From a checkpoint of a small transformer trained on Wikipedia: MLP 448 GeGLU.
MLP neurons of a small language model. Each row is named by its layer, matrix (gate and up: input weights) and neuron, and shows model dimensions 0-127. Each number is 500 + 40 x the weight over its row's rms, rounded and kept within 0 to 999. Numbers have three digits each. A neuron's up and down rows have the sign that makes its largest values positive.
After each neuron's rows, "fires on" lists the tokens most often at its 100 highest values on Wikipedia text that the model never trained on. A number after a token or word is its count.

L8.gate77:470421431525587450544465591440473494512462474460503505535494468540484582551496468545432481518514436484494466516476483513575488490500523510533550485507485489498507521538525530550528519475563420498534409469459477528546563496484524537520516486521476519517457418502521435526516487514543451576556528506524516481484502467509573526446577466531510526476520570623497473539464464530498500491475
L8.up77:512562578506549521506556524462467518440463469513535506554456430460485425503510471490462540527489497532497456523475494462534504505636496449600406560527513545461465536536585550484475486493502558558571439550497520498472538552551450561500500524526478553536527483479457540441527471574515514564496534497428489519490510459531538485536520436518552464500518445449439504464490424547515473530485
fires on: " and" 25, " she" 21, "i" 20, " he" 6, " they" 5, " the" 4

L6.gate112:355492445499509464517528521517505541570476530502479514397526519478529451465473412557494478485529449544374460452467483530482529476518458502513455450491472460498476429526478512481455548436481548496421473578494535484524517531523476509476498507463500461560547498452528495459462500521437506531468535525467482473529406471470494466468487450505469496401528551535481506529516527480490469518479
L6.up112:546461498551419461481489440550486566491547493488530523423554490496552482475461521554583507529505507523536501438488513577539544521478479492507450474496473495454571501417501423511530508503501515529519468475556473559535492465474485556522506422544476472534542439502497450463476523465518513499437467513550505502469462530539473444487560433522432448476589430527530497505517520487572453432492
fires on: "s" 24, "ions" 12, "ents" 8, "ages" 7, "ords" 5

L5.gate161:460499500497516476443472504507529498435426540482529527488512463478492471498514478575552471500475524500501503456491514552483510466499495503491530368523466496544497473461467563505380442529495495475536538489449513530498522435450548462520444562511547543489522536487536441482523421446472464466479528471482464477541508475519510523491422532511456488463491550482434497433478484499466534451509
L5.up161:532503536522503469495537484479497426570519508508548562538467468542458626487558473579516519523523495526444502505484546580398519512526501557511447477551550490465505480508511458544496500501558487492550505553491460517450453457413519539502472494515468452499411496542494508456553554543489509502512480510478554515497538549458476482527491422514446543497474474507444533566494547480462484491538
fires on: "th" 46, "raft" 7, "°" 5, "ash" 5, "ination" 4, "rd" 4

L5.gate371:513558497488574468497404533531524459445380458550419545429451517491518469469515501565528507450542435452503413440521460546523479487396456540471476515490510515490499476533606449537529501501513484475517522462439428471529547495469515489491486572459491455556563475488495506527502468551515522539425491492500476569467558538475523473497466472468503492444503513530545451518515458510472480458481
L5.up371:542492556478516510545449513476566513439458536544557547478489454490537518479484472482520493545512527518511543553503542454473532480498529491493413493483478511462418451490568472483592391465509522476511565465515593473465482426522440538437554501479514497485438530480514437559516428420499535569609533532493497515494512494480577514487489502492498514499512451471551520482521495532477455547508
fires on: "," 57, ")" 16, ";" 9, ")," 4

L8.gate62:517532485473501501537537503421445519522479509438530572502474445556553500549557461485461497572485492523508477502525528472571504477500454520478525535498488485476530478506457410468493531471474516507584447445523502521556571544505515548530495522552447494470574410448514528496616590432487517488522565501477513496538518563424549601491488426468487514479514501520447455489572533415515445491468
L8.up62:480510488487512534481548517500466520529557518514518551472505493510543549613514524514465487507529471464510516423375560579528506532500554470468487512543512448514401503501536534518517511506526578472505496557523499523476443426470551585554463455495479467447517543480555475471463485531469509463467476463457480518476482512511539512494480450475485522491512458536431515588444481610508473555568
fires on: "–" 49, " coll" 6, " h" 6, " " 5, "oll" 4

L5.gate284:523496530524509554512538507433451527502446518559509459418481467461508437532469506504537571615590465584456462509545520474538564543466477556498438553559458478436451494526493472575471538456477484475521552481457584516419470500527515493507499461565471536481468556514508546510453495492504574458499551542570513520592507451522491489470473438478547487450511519500540447510474518513591464499490
L5.up284:497493438519434577510494488461454576481569518498499454494513475489452432564505438501472430487527560520463458472483549501565474492442464524532482488468594472493490546509559517545496456447528576502470455459537566437492507488500538452473390528553490499538540487447569448494520478531589499477555456498538473532503473520539516452502555500428548476472466512504527512509381433536484537520411
fires on: "," 63, " of" 19, "i" 8, " Art" 4

L5.gate126:519477530473468528478512454598425423439530516501480476550473397525506504541550497453493529569552500482472511554539531561447556487484481543483458524516506467515554500476494484523490456507519548515478544492516419488532457497547548424501580531431474387476448518479517472476430489519483435542580450502530543485549485542460461531509516552530558501479538505461439604480498506476494474480468
L5.up126:506498469466449508472518480505527433511477501484434424456505462554468445482518551496437501517488477480425483592585491468498470503534486490552506501540498535523510509491505428507456440461569510502474513540488487523449447544477498490448518446490519432607567552481505544488478550467556483529549420512582446545441490488602521446581504526485506519492476478561549494471509566519434495522483
fires on: "″E" 12, "0" 11, " bel" 9, " Fl" 9, "|---|---|---|---|---|\n" 9, " under" 7

L6.gate66:452484563488454467512502415459486462545540524589525486481493453537483450579508567548520496487506426522435448526468446505494488506512457492571487489522578526524569491481464498470506541548551521455469505444526430494453423531456452483488500509530504449484577533509502484451574534525469395478463451459494497576509491499478477578480523493462513491525505543542553487531481501541575489480480
L6.up66:543442568443505489537520427500482501540493496456551477513477444455474455491526609520518528442504436448524499467509511543577530503494538480428475516459530488516517497568548539478483436532495522511478485551484453510470497490467511458443609546454528463587538460565455567461470506488555540530512504567511572401477525495504527416460480510502457432446554476469497521505504500452511462397495
fires on: "3" 16, "33" 12, "0" 8, "9" 7, "21" 7, "23" 6

L8.gate354:443482465544496486574562519545502477403408488522515460482545524505520535487488522480550488510521478464458445568487470469454501501546469488509431527554555559484510452539485485521512528546505547471524462534513429562532509480475456540431536502519598520438506455541471497500537487494535540531490479522568468523460495522454582464525467543476422492500459533543521481482486475439487454516488
L8.up354:509457439503424501446500562545489528530535555486593494481563561443474547405540563521519432435481564470489479542497523494437516444490547525384555500474467530534493454484563460474499498493397462479512489514436423459484504391536402510495491491495520492527540528543511497436529457448470497443529501483444505501467460476515534484488516501531478481454475524511477453494506489518488465570508
fires on: " more" 36, " " 8, " less" 6, "ep" 5, "P" 5

L3.gate146:504458451476470534550505513523533529553488444503427548489458477538439467491480592504460485448462463527439521450560509541468494513542484569483510475499454502487533501507452470533506452503483522485541404518567480559453511515523457454570573470488474493536591523557501515550542582492573455561468493456490498562547525465527523498489463563548553524531515551551541479410453503529463459495481
L3.up146:508561524476521458462513534546454513449483517513471510546442514504564499552427453538499529512487592497508515574430518494511541400478510416434512495526500538576515510492439533495495564556549518517442447483506442516508518528539512614429479468498548416531551549482518541420506579510521495529463436489487543485484493442502483489498461474497527512399470491435518556568513536478493535496482
fires on: "r" 42, " Pr" 32, " Gr" 17, " Har" 5

L3.gate28:510511517460551538529471518479549458494553453486553517515551521533534453501460559518472503547457536488459480500565583525543502560540477428488512503536454448499496468495477490469510468476541540479530510428500490468471544540480505475563493530465508512492574461512390471467531538456450503532498479413490493547519505613540523510551440431633472488530434493537536477492460512434531453547521
L3.up28:458446473413453480418512443510487478471555494500461518460496490530491542521460555526465569468566490543472451540473469421588515533530505480551500461454437479521497462482514492516528477475552497438550519480633462517512496468554468460540492508537506509544481503520451426459516521471536465512469539483524502461438462582467483523454454595529560425509474504521452504554493517488477508450568
fires on: " " 19, "–" 15, "-" 14, " CO" 8, " Atl" 8, " fail" 7

L8.gate97:483489584522467433479560537540453573461402508419505504536425498531466499523504510518577471467462503522490533547526457487507505504525531486498500453515527439460539491461486529481512521482463501492515525461514474445453513492515495469550542536483451451547498511510467448497547434488496474517519460473572570512512506535569496499520475456570444505400434516448550528464458473497485579456554
L8.up97:461454565496387524423506496521477508478476534521532513541519437454467470504482451505510507525503522479456414535535497563502426563511514483449535478496546434478452480510443539551453545449507459528507525482615533510561541466504559484505526500531529569499577504459516428534530464458602540499469435522479417488520505471510549477504484466566488501515533529448410544549562507477498525601504
fires on: "." 61, "," 37

L3.gate354:548497535513550458484521429455513484529557519537478466523499473459392442556413465470404580481516568516548526550449511526480512428516470460514482497466437430436536435456497484531475503486445507469480523528568441489464456544552558503466450472469519522446560532470551485517473498459529497403448509477480558472526533454527546498492553495458500557495495519517449430488480526554485525445519
L3.up354:504520464506434452503450522460504470485584528618534575547442416508452522477503498529481503465437550489542539518501523538543442511555540437483499498451524503452513555485525500454500453516474495457473477594433529512548493495587501567493503499506488429537457598512507498472489458453537480551459519536517606541562442516517522498505490585473505529502516532466504499425521486525457561466484
fires on: " +" 19, ":" 18, " defeated" 8, "ated" 6

L6.gate184:534586484430560445473578514494516467492540557477480541506424503492499483412452520478378521445497577565514514512509497454460490486415523537568535473505462476441504497464485463552408479518489439501543510478465484522540549477476462451438453497530433493463480532565519535484526521479461490513536463538471439459548465465498488520454457537511508527536534473524541531443529537468468469505497
L6.up184:441533550444490457503509464514506520554513527470488521512551504556486510558530439429475595489531523496490400524494488503520479520550442569527534596513489485564504485538486440548478521468496458551512456476522523455477500541537527434553501461533515478409544513568531490543489486507546452490545467544554405481448476534503497528475469483561458563543482542509451515472515492515520412475532
fires on: " gen" 15, " techn" 12, " crit" 8, " Mus" 7, " cl" 7, " Mos" 5

L5.gate375:514453507580512524550492415538462485550510513495517516522470525534510436492505481524466476505511487431459522460486482496511456448509551576483487498501467522474369487536527493507444552536475545516481531433595524482507545458497514433457471448530534548457467527521502550570501468509548549492527464509539463505464546489437481495457523512458496505481494451528524478496534548515405532520501
L5.up375:574503480539488428464437452536528470409486466464547495540456551500434481529456514444481452567497536479521517524517455439395438499485601448515413475512479510476421506498515540546500548447527518485440569509510502530544489513486565495455553486500477504535473382456513494537503552502486529517536438485485501545530532538543542496493494532495458479495471516535470501540494484536509386528522
fires on: " not" 18, "F" 14, "ained" 7, " An" 6, ")\n" 5

L6.gate328:531482479511492571495510503480491418475508498495564535559535510554490493517439434515590430534507627514471537495503506513501455419539488500498509463517497528455529539491445527469529494482527522537465519508494464465482495462469472495503505507489619592413505520492456416587528490525491507518549496487485462452523490515523510486542574464542515488542466461559509534462454533549512514530558
L6.up328:478452435425515508439533512527439536541438425556523498468496437530494582526519533451544494426513530534485473547503426445447526484549516458529560520498508540534475469475484555464521514559515466507439569437473504464495539495520508467479572516480536492445508470549459529479475517521488452485506431478538439503529543470460560507486502454432542508514525504519513458480563454534455447552451
fires on: " as" 22, "," 22, " |" 12, " -" 9, "\n" 8, " about" 5

L5.gate358:480514481521443527455596499575501486502557505478482430499485487437527575470443408518476490552610470500548495500478442485566510520487537456549508507500483487461521475479459457445530435485523427483446428501488472495466526453569517431463461475524552465524453487544477480524520501478510587473489464510545492444557497518455503534441593577503461463497476493566542423498478464464453484493443
L5.up358:490506509447526501536528528540422480515398456564508467479492470534516543472465493513479534523486515506487494459565461567491496527470473453508464505544492366493466544579430502487510431545527525509424507462541441541543542511495516476508448522513554499444539452588462536479495485437480458477609502484531554525606496512526507539456532546442498463520535506507568504532483530487581548482544
fires on: " |" 19, "17" 15, "22" 8, " —;" 6, "15" 5

L8.gate55:448521500549515532461536511459498513511555517456459527502497492477499456553432470480517521559485450436486514541529497482454470512559499515427443460474500478537479524497397467487490539433493558580515530515463529501532481502478515553534531501486486523500566480491505516511471503464490493449525426404465547475547527567404523411496548405537534441518531581461434518455500569490469558423429
L8.up55:469555505574471558445518457498499555572519465499523457506535516528455464421483531518481480462476502516535525502505437599511465483381435550515464494498521471476549485507507547568508446507564490485459497526474512469522409500480503529504541481486521470489436449499389452490517467474510511475536532563464488472480436467480530467504480511500496518546482569433533471534521526419505522476454
fires on: "ist" 21, " votes" 18, " Democrat" 7, " Length" 5, " life" 5, " by" 5

L3.gate330:537473491550429567536477584526476523474520468423540506421512553498462436469508516510527484502553561543472489523530540451416512414475491530569373454506411542520502510495502489495510486457466509480531478529516400432482535482536472482536509451440521482448451497439505545493434562536552508541533446553521435489569525512471544519509500517446568535532511438509427499525490530492466517480511
L3.up330:495512502496446504498494522465550492555508496520539488417480554548447470523529568469528511515480583619448521575553525490484519477517461478557490530510491458501479496475461483463461544541484539484448414577489377505512505517507513498574501497488520496491494461477557538459508508472459457442521555551536438476477538518506520514429517478470493454515525481424486492504509523459486446467519
fires on: "′" 23, "ings" 16, "-S" 15, "-s" 8, "/s" 6, "-H" 6

L5.gate160:450492504498437464501525479571513522523538582433516519518511510489551537487489502455506556497529507526495516490523423485480489543578461453532480521507442517449521505465479450562540576488464469500443534498541455532390514517485506474469491520486519497463511463457517534522540546455510467468489526531534419497504406527500452472501465480511480449472433450457522479481563481506578563484387
L5.up160:486483566507462528467490548440482484495499579463493511515512476452532434516527614460509513520494550505499510442585481526520542443504537450483546450416616465475510519477472505408492494481485540494469502507525530506504443488561465447537540482513514513541466515529537538519581540500569551468531471484538494447459486441446542497449506529479525465481446447448497537438531522472484555468438
fires on: "." 30, "%" 17, " million" 13, "/" 9, "9" 8, "0" 6

L6.gate357:441573528537503438482511525465537551558427558462475495482568455512504579478495525528470533423516566503537475510533471516504530569581494486471431449524525508514495458470436444481451524530520399590569454418462542557477499511492503505469516444515465500455471545493484489468511414565442485403484503554532495516509555484493512522510496524513439524486453458534488462483487487488522467530503
L6.up357:508441522524464557492473487537525557526463540496491501471512523529505422532434557477487512545539513519517521472467553505486515525509515472528439423454509546476490554474444531523490510576520503499570523494540460556575505467420485501485584498462535530459534477551529437576482513583514499525432485486518529570450528534470493547468443489474386404523548533530495507485406450474449566523501
fires on: "ed" 32, " produced" 14, "ered" 7, "ounded" 6, " directed" 5, "ized" 4

L3.gate359:457419487461496452523470448518566552447463424463422507455525522469526547463456521480516560453486492536396453598548467452562487482439545497433509449550500497487492418524490502509504565475482483531466516476507466502488570493538405544499551550475533563520563533477472452459500474442497507483506538440420480510392526471562504503530473492542491502501375505496497557489454467519537452519509
L3.up359:442449532489488428511549447521484545447448486514442548423541508465455550482488504504496564459492470439409461625583481479538589474499539503529473457581509441492472416508518505494510549485537518541456464461557499496531559534518433528512571532525544516511588511470472432407478428503496535505508567477433462586529542490492525480534493494525513494534434492492486547451470473505513491547516
fires on: "." 23, " moved" 10, " old" 9, "en" 7, " known" 7, "ady" 6

L5.gate16:484529553484547547567536501356497524492464482554543545523524498498467544503430512539484432505471560475552460499469514481477514490525497499505475473456539474497518513501491462491475535500538506467518544521548552550533507506442531470468457558521494501403462487566481511449565538512597465455477413549543541491449461481532462479510489510523478512557514382482494557459546490506447578534524
L5.up16:553494461537511507532492526516518437522441509496492451532513512548468560550513526500437409482578547470456444427477510524486497559563507508482444472496507419520442463569505557523459542422520576522507476498449477494468494464508494566486560570491420478500540473489544530446510431454537477530519502469479417526494526534464465522482465480531529481464524454496483484508516388508519486535538
fires on: " |\n" 58, "\n" 30, ")\n" 8

L3.gate361:506496522512542500457566548540455467500489528527472489574520523387471463515571467502433514475476513495479517534529472496525509517563568478534478479485472530463527505452589487573467492488453423487493436509473570660508497514466595491512504464474554545481466515553570498524472520515541538495482488440446474500497505499527555520528555507504438476528516507521531482508485494421447495507511
L3.up361:491522531527437462491535550594486535557420498482508520490404498457530372524494531473464493551476538488455514572503512541484455519518512578559452529494521495538536491517479488486447389490512425557490487583499528603545454510503534472572443508473519487488486477531558538549550454499501472460501421495551506512502490566484531471466445469463448500506497493523460520478581526529515482495479
fires on: " |" 26, ")" 13, "15" 4, "imb" 4, "35" 4, "-" 4

L3.gate227:494500503573571514543550536521544395517478451417568468479534511526486432564532474483491486488434521543508550482582501465432392521497484499532448471504466530537501539460572502484476467586535480520477464545460473524493478445492479423541532499487479524501528483486512480485525543478492503524501580569520472508469469531542567492427470553506504498527497467538476439569514451512417574488507
L3.up227:475519432512552520559556499463535425445477485487547457503519497490453448536499539500490567496437588519550504524493478477499388571592473510520434494492525543540487506461483490491524525552537477458447456501456528485437425528489461508547477527447467472473505530482494535521520518540517506543473533569548486549456540477524564467426495545502557500520491508548537431511506516516511553538526
fires on: "20" 29, "x" 11, " Q" 8, "up" 5, " Luc" 5

L5.gate393:447479512482552514496497513497520560488467499528506525526428489492426549546448511423530495529480549494534492473504504504501417568453500458476488555504543503435402475542487532516430405529445411489540535477489435528458456389472476504457479499517452503483475553591499478477462474482527520453438404533537530560507500521468503455490479512502528493440477537427495570445425464488520487547528
L5.up393:527534503517485563510502517524501470498526521484532486485452503494534422449498559498510462525494553472553504495452460446465473488437519460459550466491515478570495542580469496502526469468448482599465507499474479491461505515529573478474492467502542516534556515461535464463441412450459484411534539596494439562483452538495465471567488547530521451505451468519415531487500478499562464543520
fires on: " P" 85, "P" 15

L3.gate154:477474471488522465451506535491419538512472527492460468444470432509457411572487481455488492557485560564601479519534473550564439546437521512423507489581561507588545525489541563540514612544513490462453555429487528501517485468554517512474476537544491518465476452477451457554493475449472513566492532464536463506491487514460582485490508472544444525478395565469534472509514546459529482473474
L3.up154:515532474494525520414499511543416526507476514520492497482486435503439488528524475450563507504472518546542475470534446556498459522429565469429500535562542479552585536442535500565510550578507557506452456518482516490537475479567530549523539529510513546468523503475449487518514452465426485522495505448521455526547478541463545489495507467530451460537411511438472384497499465449466501452476
fires on: "." 32, " The" 24, " wh" 11, "Th" 5, " which" 5, "wh" 5

L8.gate359:503434449573488466559465574454479526500569544537477536485548432495447487530476414535450543468503497518603506416471474489530451541508502523497449514509481488578503505504484454524478558462540388552471479577451585522515468502484514468487526489491412494467457498499498554529445424544519434504548467460538548545531525482437527495483456519477512483477436474540552450530490493526455533518562
L8.up359:535543489558520547445453521478521492581483484457494421467538519485514455510563482525517455560593527439530473455555509528525485502463471412554441534491558523496481579455503470463505510499476550417524487464540498500466531557499466432489509588563571536560518455443535515490515553540520541428535499536473502492423533514486477464426540474484479475433471480475483542416523475536456511424573
fires on: "," 60, " of" 30

L5.gate139:512542528404498531455554475520462465454474460534462513526490532446480529448514487516452508511485525511423539581501574508439535477435530477555519463540451541521533496510462463504507565471480486530525486553484440520546465485535524546517553543452478447516476506475474494519526506483509546476489488549535556471544527481525471540486487572494504556573521521478442532505626456523500490477535
L5.up139:474513503512538548505468466489551524438446510552544518503457484595427562489434467581504479520526514451512525535484534444449489434483556544436501439517563467432523424511506466501541475468501489488482467487489495509472531403390493459513507451465490488506513487494526516528509541456506557565543545508500507527526589473512473430549533440492484581503466502599515508530479524451497515543491
fires on: " sh" 31, ".\n" 13, "0" 11, " is" 9, "|---|---|---|---|---|\n" 7, " |" 6

L6.gate84:540500548480499561485507574443462445456500535553498469522516500533453511528409549552504477508405504537508531471506437483467456471412420519489515421499493527520482488502472576459476416507409474502573475550448430501479476430454525459498495398463518447473530487565479533526421477471490587449435551485483510517489534474549557573436510572530515474524506505484514507538475488559477498479515
L6.up84:477547528490512461547491442504531387501524515475529534503518514484488473554418464522523498444503561526527520550527485530463428525478493478547489494476458549505557502560472497485502486491502543491532524443530511430441485456435466532527458452507449490507522465607468428490401513465471471408473500511561497532502564473513486538424503536483556536550511459512492520488545477505559457478463
fires on: " of" 17, "rom" 11, "es" 10, "er" 10, "'s" 4, "ain" 4

L5.gate8:541565516522462467552587488502461518504542529454513525502493417514451477530569498532597542576531472467549475461510497467515474522492497435488590546484534536470462533452476521539587509519536494485510548498534474463533425489517489523498560579457511477495482526479527478495490474487534508552506519511427540456423503512442492495518556510574472519510541496480488478543417552532509538549503
L5.up8:504451483417526568532480424508492476543489563463485550437480512483478493487426516519608449490468500480483490481501450467502562503475524507559552506472533536491514516476455448511558489559528444537494536463485434416449394475551456482500511548550458537515547501464544480485576559488526470517457436542542511504525502519515517462471585469547498492531559435513488498491424432514466456537523
fires on: " C" 43, "," 21, "0" 16

L8.gate258:429497600557418500494549470484497499446495482487482527503437502495468540493522518531514474468467555594512539506547419530526450525534477495495454461487472467426568420442494526442488537520518481551566527458508551481513500518535514529516545578502577453506522491611493459405486472517510453539479524537539509475480482524487541600558494467443512454500520424464458512511446412516500477551474
L8.up258:471433573460504461528477489482468455408450503506497490495485510477540443549494524621531536412480507536522484529522454520517508425520544509482468433541508503527546511481510478461502529488487492590452473426486456502503566479479474494531542563492467421447438519477508490475457502464485566480601520572523504565504524487462536571551553547549516423468517468479456529555485454498520425422493
fires on: " also" 52, "," 20

L5.gate116:519456520518536423529502487517542462466409461506500494439601466447455491493555523525525493497457512479519477541461383531481489512500428507526500517538506511575489545485491549584482491561545551422548506473517474432465576513545500435495501504444547518503456414562470457497496460415419477557455486550472545456501535508531518586488513559549527512506552491449465525487513546539474505471527
L5.up116:560483542488496496579522543516520466463505523558446451501556491422537489500542519524456476434461453491485456475447467521486479486543461533535500521536518485514551593466490518516470531554463577516495543558583423528525495568555553487523529522489461444555430479488461513525529486475481464519531455484520453489524506490538520505573510533572478565503484526492517561498430499490489573439548
fires on: "\n" 22, " R" 16, " G" 9, " Ro" 6, " Ne" 5

L3.gate255:489530492556553483568516470473453412541483513535502484511497485471504391500454524502425512481498481545490505547524497479518449392434502491493469489537481503470476491492547497495519492525453491536514492528504487579497528441490565529531550553452557507479473549515486531464508516535515531495455540517453450501525512542504445521501533523569540529538514592532542472496585554508456576512435
L3.up255:523510553456533505506498467479564533523584521542541519543469536427469511536536544486500517456517428488476521507534545512388528486561518477486447497588436446481470530485538484540449482454497540491492499528478456444509484501475496458502536488466509516485475574449446432477515506415500531536466574486555457497556487408559470519481432524499511513460526502515458494495584516533445493483509
fires on: " D" 20, "ology" 14, " L" 7, "qu" 6, " Series" 6, " World" 6

L8.gate332:470527498588580507504515543406482535525467499514468524539506437465467507472554524494475459505486435488521485553518529447511533505509398494449534488522458471538538556459448478461542496463516428505429498457549486555537498571508557484501485461456461538530457503512478509441464518526391411428447487529549549475471477516575426542502492535463497542499529510500482525485499475518577434478469
L8.up332:490509511496524507473484530523525498505495510559488512416544533432527585489535515557497494453499464451531516516572584537512494503451506509592480495474546449503547535428441526524452581554474479498441471513465556494477426532552504479442431500419504514513507494500421508549458529519466485503495527385464442468423509418510423436508529586466460549528549521473485517485455575528566464488492
fires on: " r" 20, " R" 17, " Comm" 8, " mod" 8, "R" 7

L6.gate339:504545463523452514479512514485538552508529582500460481497517531454528476453536435537510520469485534521385539538541460484459552506555531479508440578585412528519546511463430491504476487508516450530471478456493512470501470517458453481490496480579502512504504533578538459520523556507559562453434504566530528513538509482539539470511533459523505512500493443522519479473530462510543546477573
L6.up339:458476510446461513499470553513450537408561511474514566513512512506511466487487503531459497459547466545485523499532464557509475552523527494531491483471481510435461580575493409498419448533521507474485518493562493506537474528468514486447396540496471547511481427487506518540506618565473515527525544478449595519446520467575529539522554531568490556507532466478483537469498460557481456495564
fires on: "," 55, "or" 8, " George" 5

L3.gate42:481528518512541463476572578520532489445466527535461495476469467510523485519473505482458503478452533525563521549444564508498585474496490540557507507510466539510482462512452495464507565477534492432426480443548425491470524560508417532504461562463500544471517575556531529551517546552466330583484550471573524501480476540495450504541455458487493472440471450494471518498489532499509433512494
L3.up42:460533506492538447483553535493513450464457548471441434403509429572516439530513437477443502479491493486530525488455560485515563518532463511559437460529467544486478520535442422509506602504542522430461468484538482458447551578504438573446450602488440571470532525507551559557534568535473449510486485473468539466493521496491465471529486484457463528496475526484448511556424498522530429534509
fires on: " Ro" 21, " Le" 12, " lo" 11, " No" 11, " Gre" 10, " Sing" 9

L6.gate188:512482509527536455483499479490473460450535484469486556502510472457485474483502443488551520539452486534445446476531497576503526532519523531509423460526495450522467454544487480567487524451531486449549473514545439469576568511528562555458451526482436575524520415463496414506515482507429460466475521497559506538484481439503538462564560496493509474517523512473445446455439506474495538512480
L6.up188:530489444515532459440464529563497450492418449469502505455551509488520488501563478469488578498553522517504474468516515518449499506503493508525469417500508444428441474557502503520555460430549550475445485527568534479563516445563576461440535491456469538571547408513442505564464486478473401530549486479474502531484525417520570479510467522520521519462493498498503537485442531565525548504389
fires on: " votes" 16, " we" 14, " men" 9, "ings" 9, " They" 7, "alls" 5

L3.gate76:446539527438530531482428506513566494504461497492497507494489429570499472549502527470497494558520574505475404511421441433511511495507471440398484536492525472500509473474471518540498490492553540564461445506514520499493410552517448492503445494431485441454493446501483544534582456457482495492508369439537509549387500472542523494519465505484504493531551518536473505513456514494470500452517
L3.up76:515534551459578543523472563513536480488599515502500509468520476593516504491540505462437492507498544486440429523424488451491535461504462427489485509462526562458496448532433556540470459567562558467516477478515505483477438497525510494555436531456530489476467437527463573510502528424498489496480416480519527431469510510471518420468516486506515481523519488512522545550537534545504509420424
fires on: "uel" 21, "olog" 16, "ann" 13, "ipp" 11, ")\n" 9, "ired" 4

L6.gate407:505470612500470494520450520516516498436494531506546455534498448442565478469514571435544473526504570480452481513529499554526554451506482491469521512503484543423536476518553519519487485529512463498448478455547526541483506541558424600518515518491505456479485499551455581534447499488522510525533556527532541511442473489550500589459524494548479516427517501482521565489546452571608451458445
L6.up407:484429533514528511483569428515496435464530527482459522590457372518487529569452444551568592527489481534498493445462464495552530510544533526580536542479554569480483426465561518468543515517505478507494532561466522532512475530549504418504440539497493513481494548529557470400555458486506543477502589465500504523465481511488483459492506511527479484517515539441498486473530468468486514475543
fires on: "-" 29, "," 26, " because" 10, " rel" 7

L6.gate225:480474553534485519505508502489482471561524539622554500517520481506419475479443448472487507592542500515562520492522445406539433518445527554538502465523548544490555517427469483453524432478456448465578520486484485477432443462456546495570458500474579503514485494514556515459474510487533482587535475514518492464519483592478525498476532527548428510524557500522446558509521478537448490450480
L6.up225:560527497586513585479478497528495527545503507493485448472489524489465408472495508530460511581514489534523539450516567493463542500420548557470474435491430513475489515489441534603526525520421517528532452528529530421464511424472479490542504448479462600541469476526465489514464442482474524461510535447556489586428507419441491516530468449508474445482478487470515501503406571478492496447496
fires on: "." 19, " hold" 17, "out" 11, " and" 10, "'s" 7, " of" 6

L5.gate406:509534560489505530507479491553511531500570466518504478512557466482511547431513475510479510495470466489458520495434465480564521580481473535586484463501539463431454483465472450445472522496504502469486467447414493497510495530477442516514601504513551457566430457525586515482469513518485500527431438549486515490507521466480421515500543474562513591470551552454515495551509488498557443510539
L5.up406:496529474444518528481471505472502478509555542462542568459475458554567455520485542448472497451540479520436491415466480536548525458443509461541512495507551398467536490557578545484471502560560487519493483560464427497479467513522536517531505523577576557494516477453531494534491465448468560580478527456428446508527440533475502502515476547547515497530506555524504546501446473545495489490532
fires on: "20" 36, "°" 15, " " 15, "-" 9, "4" 4, "0" 4

L8.gate210:463567564473502501566496539535443492494460536592536526586419488487465481520489571476496462439486485582493491474527515465508507487554492501491448533529473527555452431506529436488493529470488472416540517405530538548428470511525490550497480449503528514501584504501543523510504523506524454523511541472495554569473582555531502468485469483477468510453482551409464561417511528520544518458444
L8.up210:502437580610484477509494577492449509495451500560441513461462495566493521458528517454431502542525430474488474482517518540499503451548439474417415540579540478564479549516467507519512508467550526493581528500457480475519485501495536499512546571475533457479560495485478493532483544520500491489520467435521519376512537559523460500497487556522538521512401490451501531498498465540476564458513
fires on: "ar" 49, " Har" 7, "anc" 7, " car" 6, " Gr" 4

L6.gate124:486517503552473506492499465530493578413530442484545473563490481527469536461463435473498489501449504517552467480499472501491520486478512440530462536537464514518441544453462556546477437581569387506517504551417469486519513496532569487445459493507514381503599510543459465428544495507562474454511505470541529482516485442468545556484481535505512517497496533581485483539561489474410458539581
L6.up124:505514498485529504487534465442443500469518415472488500474488536451490559445560439536474502490526499483552470496512524493536532480533473469547524515520564479481507463513485476516475455511515483492475471509383469517487526453503542485459452490542446489548519498523399526426477512464454427490472516419463537556474500450518503470508414473540491527414484533602453515476475489514507410554535
fires on: " She" 34, " she" 22, " Sal" 6, " en" 6, " and" 5, " Mart" 4

L3.gate182:525508533503466434523473544487529568555556457471423408539460475489498591486533524542544448520557496424501521509536534485455562495513482455584498452495483550509530437519423476496477525511491522538546434515548510520486539435549463468508513481499530547481488460474545507461614428513523508488469405473500478517484534483559463448510506479432530493533519521483580529526488478484510485555484
L3.up182:443488502539551461511548509515538588626531489447467477488527506497483482500513493578578510552525535476437519472483488478503488499551550500506448434520481499502447475527503468426561467488497474533505498541510525500447535508492514491429459399423476439443503484499574526472517489519503477512513421485524479471520468533562494474473548537448583487548475513383460516511452517524512564486469
fires on: "–" 34, "26" 12, "21" 10